config = dict(
    d_mlp=1024,
    norm_place='pre',
    positions='rope',
    attn_scale=0.139,
    init_std_qkv=0.0274,
    lr=0.0191,
)
MLP neurons of a small language model. Each row is named by its layer, matrix (up: input weights; down: output weights) and neuron, and shows model dimensions 128-223. Each number is 50 + 15 x the weight over its row's rms, rounded and kept within 0 to 99.
A block is one neuron, or neurons of one layer that tend to fire together. After each block is what it responds to, as a language model described it from the Wikipedia text at the highest values.

L5.up564:77 35 63 16 52 20 56 56 43 40 49 52 59 50 21 43 38 50 70 24 46 45 44 47 47 37 28 38 18 70 37 35 46 45 33 61 78 50 54 38 60 61 74 27 44 33 60 54 57 50 62 62 66 39 65 46 69 52 65 59 53 67 60 53 37 46 41 32 61 47 78 51 60 54 56 71 50 52 62 64 29 55 26 11 47 71 65 52 50 51 75 61 62 34 62 74
L5.down564:37 57 42 26 56 63 33 78 47 64 57 55 67 52 45 57 66 64 34 51 54 54 54 38 35 32 45 61 47 62 53 42 45 80 17 37 32 61 43 72 83 62 52 50 62 47 77 59 49 68 44 50 50 42 46 54 59 57 36 45 36 42 46 62 45 63 54 56 44 68 36 41 47 60 49 27 42 53 61 23 57 41 23 43 54 74 29 73 36 69 65 48 27 24 60 30
Mid-word subword fragments

L5.up34:62 73 58 47 62 56 55 51 27 18 56 57 24 37 48 54 46 25 72 55 62 69 35 48 82 33 63 25 52 35 35 40 35 73 34 56 57 31 56 51 67 44 37 43 54 67 46 52 70 61 51 35 44 39 49 19 06 61 50 58 56 34 44 41 56 33 31 53 51 25 42 68 36 49 52 28 56 66 53 33 44 54 45 39 53 36 52 34 29 28 83 49 71 60 50 43
L5.down34:57 50 52 55 64 54 66 25 64 37 75 73 63 61 71 44 49 72 42 66 46 69 43 43 56 76 28 54 32 45 71 55 50 35 73 32 40 50 24 43 36 69 58 56 54 57 47 59 45 52 38 70 61 72 84 41 69 34 24 55 69 49 59 68 41 35 32 40 58 52 41 60 38 44 49 38 45 53 35 54 57 52 26 62 49 50 54 43 46 68 48 50 71 50 46 29
Mid-word fragments, esp. "ar"

L3.up160:58 29 50 64 43 44 55 29 82 61 20 72 55 42 54 74 19 60 43 81 67 34 21 37 49 38 77 42 48 37 36 52 58 61 34 44 83 30 53 58 70 82 40 43 85 52 65 33 65 59 56 51 47 34 43 18 51 49 56 32 48 22 54 34 61 65 26 58 34 39 39 55 73 72 47 38 10 63 37 24 53 26 54 71 77 23 42 61 71 55 65 45 35 69 33 28
L3.down160:69 63 46 50 30 45 61 55 57 37 54 43 72 71 47 69 37 53 49 32 51 68 28 24 72 51 45 47 32 64 54 65 34 46 65 61 47 46 79 39 52 31 36 56 42 85 43 36 51 61 43 78 54 15 30 77 45 43 57 57 64 54 42 58 28 81 49 20 62 56 68 54 59 53 45 56 69 55 42 37 64 49 68 80 24 54 64 34 48 51 33 57 68 32 47 56
L3.up205:37 24 47 15 62 38 59 47 64 28 32 61 63 26 75 47 30 68 52 37 58 71 68 22 67 69 49 51 61 69 27 65 50 58 61 63 68 37 37 43 74 56 43 53 49 54 88 32 44 47 53 61 42 26 43 17 37 48 68 37 68 31 82 39 66 62 51 29 25 42 62 46 46 39 52 43 57 39 33 61 46 40 42 59 51 54 69 46 91 61 59 48 59 52 75 27
L3.down205:49 19 44 55 70 47 34 37 38 56 63 78 61 54 79 40 49 47 44 58 52 46 44 39 61 64 36 33 46 49 32 62 52 43 28 44 43 37 86 49 73 36 19 44 14 55 64 48 61 44 55 35 46 75 57 73 33 70 51 56 42 37 39 47 41 62 25 57 31 50 51 50 46 73 82 51 75 44 52 56 37 70 77 58 57 54 51 77 68 42 57 39 36 64 47 61
L3.up679:51 27 56 56 60 56 87 21 73 62 52 79 61 69 41 55 34 60 59 57 54 55 48 25 52 52 42 64 51 65 30 54 53 80 45 62 74 27 53 73 33 33 48 62 47 68 74 64 48 62 53 65 57 71 41 67 59 48 63 40 64 46 38 56 20 53 46 72 48 32 49 39 52 64 43 57 45 25 74 30 59 35 56 50 60 48 55 77 32 41 50 36 53 57 52 42
L3.down679:67 60 33 19 59 46 47 55 30 44 48 51 67 30 20 23 36 69 63 62 34 77 71 48 63 53 40 44 41 24 99 65 53 39 37 37 65 52 44 56 21 31 54 60 39 43 63 58 36 42 55 32 34 63 45 55 61 51 43 49 55 08 69 09 54 76 52 70 68 52 52 58 53 60 34 49 80 56 61 21 70 20 31 37 30 47 56 52 71 43 27 70 77 46 87 72
L3.up1000:54 20 58 67 67 48 36 49 37 66 63 68 49 36 41 30 56 67 68 55 44 46 66 51 23 39 45 33 68 59 57 43 38 44 49 33 59 51 49 75 56 65 52 30 29 44 52 73 54 55 59 36 49 60 51 57 46 72 53 37 62 44 50 53 32 41 50 52 24 49 52 46 36 71 55 47 47 44 68 72 49 36 57 66 37 45 65 58 28 46 44 55 47 44 60 56
L3.down1000:64 57 44 60 34 33 34 36 33 72 49 44 49 79 57 54 64 58 41 49 25 30 32 62 24 37 68 37 60 67 24 55 48 39 10 54 47 66 33 36 50 37 24 40 43 50 39 75 57 51 45 39 74 68 53 57 48 39 37 58 74 39 45 66 45 63 44 58 31 35 69 42 48 21 40 43 21 43 55 50 64 63 58 38 25 38 43 62 42 66 55 51 37 57 51 36
Wikipedia boilerplate completions

L3.up290:33 40 40 52 65 82 37 42 32 59 68 63 59 58 50 59 24 44 45 41 55 59 28 48 46 54 52 62 61 54 44 39 15 61 41 51 41 44 35 22 35 43 79 55 60 57 61 58 32 53 60 50 34 31 32 33 37 36 64 45 37 42 37 33 59 19 46 41 35 57 31 64 63 40 36 72 59 43 37 64 75 55 72 64 72 52 63 72 79 44 45 80 55 31 62 30
L3.down290:78 54 49 47 51 51 48 38 38 62 45 52 42 44 27 21 61 78 11 50 34 65 81 46 29 46 77 42 43 74 64 50 55 45 54 92 36 31 56 65 64 52 32 41 50 39 49 55 55 61 52 63 60 41 32 31 66 48 29 72 67 36 24 62 73 47 37 57 29 28 86 59 76 38 63 64 51 43 24 52 30 43 29 69 72 39 34 51 50 46 70 44 56 61 50 28
L3.up373:83 66 54 42 38 84 51 60 43 67 43 57 51 55 43 43 38 27 52 43 53 22 49 22 40 68 60 59 45 51 26 61 46 60 45 52 42 47 56 39 77 68 44 35 31 62 47 55 46 45 30 66 49 22 74 39 53 41 52 74 99 42 47 61 36 55 46 50 38 33 19 53 33 26 73 67 50 54 30 52 48 56 77 82 47 37 69 17 60 52 66 63 79 44 54 26
L3.down373:38 56 20 36 49 49 42 45 52 64 50 37 49 51 69 43 37 30 63 44 57 40 39 72 51 51 47 59 76 61 58 73 47 68 31 69 35 49 70 43 71 46 53 56 50 28 34 39 65 52 31 16 72 38 44 69 42 20 36 48 40 67 76 33 59 59 55 70 58 36 47 36 46 49 28 58 28 53 30 27 39 32 41 48 55 99 49 77 34 66 45 62 39 40 50 35
L3.up779:63 50 67 66 65 84 48 36 14 47 73 48 66 37 32 25 34 60 64 70 68 39 40 49 65 20 47 58 70 75 53 44 25 25 83 53 44 69 65 65 42 74 47 55 56 51 47 47 36 56 34 97 53 00 37 55 35 48 60 54 59 34 39 40 58 43 66 35 21 41 71 58 69 32 28 46 28 55 49 40 50 42 26 33 62 46 30 38 71 24 45 60 73 65 40 17
L3.down779:24 80 63 45 63 46 41 56 37 47 40 36 35 28 50 59 57 72 46 40 52 77 58 41 30 50 40 47 33 59 45 34 39 10 42 65 42 28 67 51 64 45 67 73 49 47 32 53 69 41 54 60 71 79 56 46 41 72 29 34 73 43 51 50 45 51 29 27 36 66 38 56 65 48 59 42 56 59 54 40 25 76 78 52 55 53 43 38 64 54 71 59 56 39 60 53
L3.up1003:63 61 23 61 71 59 26 92 50 58 66 60 38 47 48 49 20 53 67 73 49 38 51 42 46 60 61 24 50 76 39 63 31 44 65 53 52 55 48 72 65 67 52 29 63 53 54 41 76 32 22 52 63 19 73 47 56 23 45 68 53 65 17 52 38 31 19 48 72 49 36 37 31 22 53 48 47 47 55 39 39 65 56 53 29 58 57 56 56 28 68 41 62 31 43 27
L3.down1003:35 34 52 21 47 53 64 12 66 38 46 38 11 38 60 40 43 56 70 62 37 58 14 54 47 44 47 76 36 37 49 58 40 58 67 74 38 34 46 44 28 39 59 51 66 60 59 62 33 28 35 20 69 76 48 39 51 40 59 17 48 51 63 34 40 65 64 31 43 70 70 46 58 46 34 65 37 43 57 50 48 39 56 45 78 54 55 60 39 64 28 46 43 52 85 45
Word-piece after "st"

L4.up100:55 42 28 59 24 32 25 64 49 40 16 82 47 37 41 60 48 60 39 75 54 59 49 41 46 46 59 67 62 39 76 30 59 35 41 19 30 42 39 63 47 36 57 29 57 43 57 84 60 34 57 96 48 43 55 50 46 39 31 51 57 48 33 25 33 48 30 62 32 61 27 55 49 65 43 40 68 60 33 36 43 75 57 38 41 49 58 45 45 61 40 77 71 50 67 61
L4.down100:43 73 31 50 47 47 53 69 71 50 59 55 40 42 41 58 57 51 74 53 41 54 63 94 40 35 42 29 25 58 51 48 43 55 56 64 86 45 59 38 71 40 42 75 55 42 52 37 53 48 34 39 51 47 58 48 58 60 38 40 35 60 74 26 33 44 64 42 52 26 49 41 72 64 57 52 64 51 61 51 50 44 22 72 38 48 42 49 32 49 69 68 31 57 50 43
L4.up167:64 35 49 52 63 56 41 49 24 53 41 45 51 68 59 36 33 53 36 44 48 37 21 59 83 42 62 45 67 63 69 31 66 44 30 73 38 45 39 80 60 53 33 55 39 40 40 63 56 58 52 76 74 57 34 32 31 43 49 45 56 61 61 50 45 59 27 28 55 59 79 61 44 54 55 48 52 57 71 36 63 31 74 16 67 56 66 55 36 52 47 40 43 34 58 54
L4.down167:38 45 41 73 42 45 48 52 39 64 06 54 49 50 62 64 37 35 39 60 50 44 55 37 67 64 17 69 48 44 50 55 69 51 67 54 65 36 67 44 65 27 63 51 63 58 52 18 55 61 67 25 67 57 58 40 42 01 54 47 31 76 61 51 32 45 23 79 46 59 51 90 46 69 90 62 44 34 56 70 52 69 40 39 41 44 60 66 50 24 51 49 78 50 53 49
L4.up762:48 47 49 59 52 20 53 37 45 50 34 62 55 69 57 68 32 91 40 70 52 54 50 24 24 31 62 48 63 27 25 46 40 20 22 53 51 51 47 66 44 27 51 34 66 51 46 57 66 45 67 41 55 52 59 38 64 37 39 41 38 56 38 34 58 37 39 52 44 50 68 42 68 59 48 30 73 51 50 47 77 47 94 53 71 30 67 60 60 45 69 54 66 30 44 73
L4.down762:37 48 65 33 38 53 36 38 42 41 47 60 21 56 29 21 15 30 62 25 70 48 45 36 15 48 71 68 58 42 50 47 48 55 40 45 47 65 39 48 64 19 38 65 65 55 52 64 42 53 57 44 49 40 43 58 62 59 52 42 88 86 68 57 36 31 55 80 66 62 61 39 55 92 59 36 68 46 33 44 59 72 63 46 67 42 78 42 57 46 43 67 39 64 62 81
L4.up766:60 35 59 42 37 49 48 62 44 37 47 74 79 56 76 62 31 64 45 52 36 69 54 73 43 25 56 43 54 81 31 49 57 30 50 64 59 39 44 61 53 81 57 39 46 11 41 50 59 57 59 73 42 64 44 36 33 67 23 51 70 45 50 55 38 47 27 79 34 55 20 54 46 64 41 30 47 37 69 29 30 49 61 26 42 52 56 39 59 53 60 61 60 52 50 31
L4.down766:46 52 32 85 57 57 21 38 20 49 55 23 36 72 50 51 45 40 55 44 31 67 79 77 52 72 39 38 28 40 39 46 47 64 55 52 66 47 39 77 33 72 39 59 52 51 39 71 54 45 62 97 30 63 74 44 86 50 43 43 53 30 60 50 20 43 54 30 73 54 59 49 44 64 54 28 59 54 42 43 28 56 25 42 46 40 60 44 65 68 68 31 30 64 65 76
Word-continuation pieces and month names

L4.up90:62 49 52 67 25 94 57 34 58 57 27 48 45 43 69 73 59 46 58 34 29 53 39 22 54 44 47 51 64 72 47 50 33 37 64 45 35 65 67 46 57 28 31 65 58 50 56 30 40 38 49 41 28 47 39 05 49 32 57 63 65 06 46 65 56 58 35 45 24 41 38 57 30 39 40 44 31 47 41 71 34 49 70 69 55 61 66 41 52 58 48 50 49 76 26 66
L4.down90:69 44 15 34 35 49 30 66 54 53 31 80 49 33 45 52 47 60 30 41 39 49 34 44 25 52 45 55 76 47 46 54 52 71 52 64 59 75 54 51 57 58 53 55 40 36 44 51 63 67 33 38 30 33 56 59 56 52 40 49 49 56 45 49 51 52 53 78 41 38 42 37 66 58 49 66 46 36 44 61 55 44 84 50 51 45 71 55 46 70 45 25 25 45 75 47
L4.up847:38 77 48 31 28 51 01 31 63 42 66 58 39 66 66 42 52 70 63 53 56 46 47 54 50 50 60 50 22 60 26 51 56 63 28 24 47 43 38 69 54 49 58 57 65 47 27 88 51 30 73 57 54 39 41 48 08 50 57 29 44 56 42 73 46 45 23 63 52 47 37 36 72 34 39 53 61 53 36 47 59 47 58 53 64 43 47 27 73 62 33 61 24 68 60 29
L4.down847:55 26 37 42 48 51 42 59 39 61 47 40 88 59 52 62 47 48 56 39 78 39 22 43 51 62 47 66 25 59 50 54 49 45 67 51 75 72 50 58 18 39 21 60 31 39 35 54 50 63 53 63 82 33 70 65 36 60 28 51 67 26 49 48 73 99 71 59 55 43 57 43 44 16 59 50 55 43 18 51 22 55 62 68 70 38 48 57 50 31 42 28 34 45 51 33
L4.up921:42 32 50 48 39 74 63 64 38 63 43 35 44 69 59 40 49 30 47 55 56 48 61 53 65 18 50 55 55 49 60 76 42 42 33 79 29 52 50 50 59 43 37 66 39 46 28 58 47 41 46 41 67 40 50 59 18 85 29 39 63 70 44 65 39 43 53 76 46 65 47 55 34 32 64 48 55 87 60 65 45 61 52 40 65 77 70 37 57 66 47 84 51 50 33 70
L4.down921:39 40 61 25 44 16 61 66 55 58 62 56 77 45 30 64 44 63 53 55 53 44 53 70 16 67 34 49 50 36 16 91 49 58 58 43 62 62 29 58 19 74 54 55 66 37 26 54 36 52 68 25 55 74 64 72 38 38 65 60 66 59 41 61 65 28 46 33 63 23 58 37 38 56 82 25 54 32 29 36 39 41 19 55 52 66 68 51 49 84 66 34 65 53 78 49
L4.up949:47 49 61 45 63 61 45 72 24 50 68 50 50 43 52 45 38 60 66 39 50 51 31 32 56 32 39 68 47 60 46 43 30 57 70 52 71 45 37 75 33 51 45 68 57 39 65 54 41 26 66 31 49 17 39 35 24 44 45 68 71 36 47 54 63 48 20 68 44 37 49 53 42 32 55 33 51 51 33 28 56 67 65 54 72 23 54 47 87 61 53 73 52 86 27 31
L4.down949:52 48 42 50 52 28 45 50 19 55 76 54 25 40 46 59 69 39 27 31 37 53 49 78 45 40 42 51 45 49 74 62 83 82 38 80 65 62 48 52 37 62 45 34 59 38 53 33 83 49 43 46 83 64 51 35 36 49 56 42 36 46 40 61 65 37 49 65 64 68 69 39 76 49 48 79 62 27 54 51 42 65 45 38 55 59 51 61 13 71 43 20 37 67 78 33
Mid-word subword pieces

L3.up260:59 49 50 55 49 44 47 67 58 57 58 64 43 52 55 37 60 52 61 46 63 55 66 34 66 30 74 50 43 45 49 72 47 58 59 70 59 47 48 58 50 51 45 72 37 42 66 73 38 50 03 73 50 64 37 47 47 53 41 60 66 65 36 28 43 50 42 51 49 39 40 36 47 62 09 52 33 46 75 44 33 33 63 81 71 17 64 54 47 66 55 53 84 21 66 43
L3.down260:41 19 63 33 63 51 58 40 45 25 26 65 43 59 81 44 45 59 71 57 44 40 45 68 32 64 46 59 24 61 42 57 74 57 29 82 58 54 81 23 70 45 17 28 33 30 61 53 41 64 48 58 64 56 61 65 51 69 69 34 44 79 71 35 26 38 48 14 54 59 43 45 42 66 37 42 72 66 46 29 34 45 58 68 32 55 50 70 53 58 66 18 57 43 52 55
L3.up540:56 32 58 28 44 39 59 73 28 40 55 69 52 50 40 76 39 56 70 39 57 60 32 43 75 45 62 51 39 60 37 36 64 62 61 34 40 64 46 53 55 36 64 54 48 41 68 51 59 61 50 50 72 28 48 64 57 63 35 48 38 49 50 61 35 28 60 68 65 48 52 45 50 57 50 73 37 53 35 46 57 48 51 46 46 77 52 69 48 72 52 49 69 60 30 43
L3.down540:75 72 27 56 75 39 56 78 29 50 29 54 65 37 53 59 45 37 35 41 51 37 65 42 54 52 65 45 48 33 78 70 23 49 46 42 60 54 43 51 55 21 52 32 48 33 73 43 73 32 57 69 29 26 36 57 54 58 78 54 43 68 27 42 21 58 39 99 38 35 61 43 48 43 73 45 54 51 38 64 40 42 24 66 71 59 38 74 42 31 59 61 67 44 56 58
L3.up565:47 27 66 55 33 59 57 28 51 74 35 65 65 55 69 26 61 41 51 30 55 49 46 40 58 58 46 60 33 62 60 43 50 41 34 61 48 70 68 38 41 34 68 61 76 35 78 54 69 46 58 64 54 53 89 44 51 55 33 53 63 33 32 47 65 63 61 55 41 52 37 44 33 35 54 28 96 52 54 60 36 69 52 62 51 15 49 38 57 47 53 60 52 44 34 27
L3.down565:63 53 59 69 49 49 63 56 74 19 55 41 45 46 39 41 54 25 77 34 81 88 53 67 56 53 24 33 64 60 72 20 48 51 60 44 51 40 45 30 73 29 43 65 55 31 56 51 48 41 66 53 29 59 54 42 59 63 57 41 36 76 35 72 44 50 53 45 51 80 35 48 60 44 44 56 63 59 55 47 49 68 46 33 45 57 75 53 52 68 57 52 47 40 57 46
L3.up906:71 21 44 47 57 68 37 62 34 47 48 49 41 71 50 41 64 44 60 26 50 53 50 59 57 61 86 65 31 35 37 30 67 75 83 42 53 33 68 64 48 40 73 64 16 72 53 53 56 50 54 41 37 44 71 62 52 49 56 41 51 53 41 38 65 48 18 58 19 81 65 53 69 68 20 49 53 64 54 44 46 40 68 46 54 55 41 35 60 64 35 56 51 44 27 71
L3.down906:65 89 57 46 31 63 63 69 42 54 55 56 42 74 69 46 65 24 49 42 60 45 68 40 77 44 52 62 44 49 70 42 38 27 51 56 65 46 42 49 67 55 57 59 52 49 43 47 31 59 48 31 34 86 55 50 40 22 50 37 32 57 42 43 51 15 60 32 43 42 41 61 44 20 80 58 48 56 60 40 50 41 45 63 56 60 75 49 70 45 60 53 47 21 36 40
Mid-word subword fragments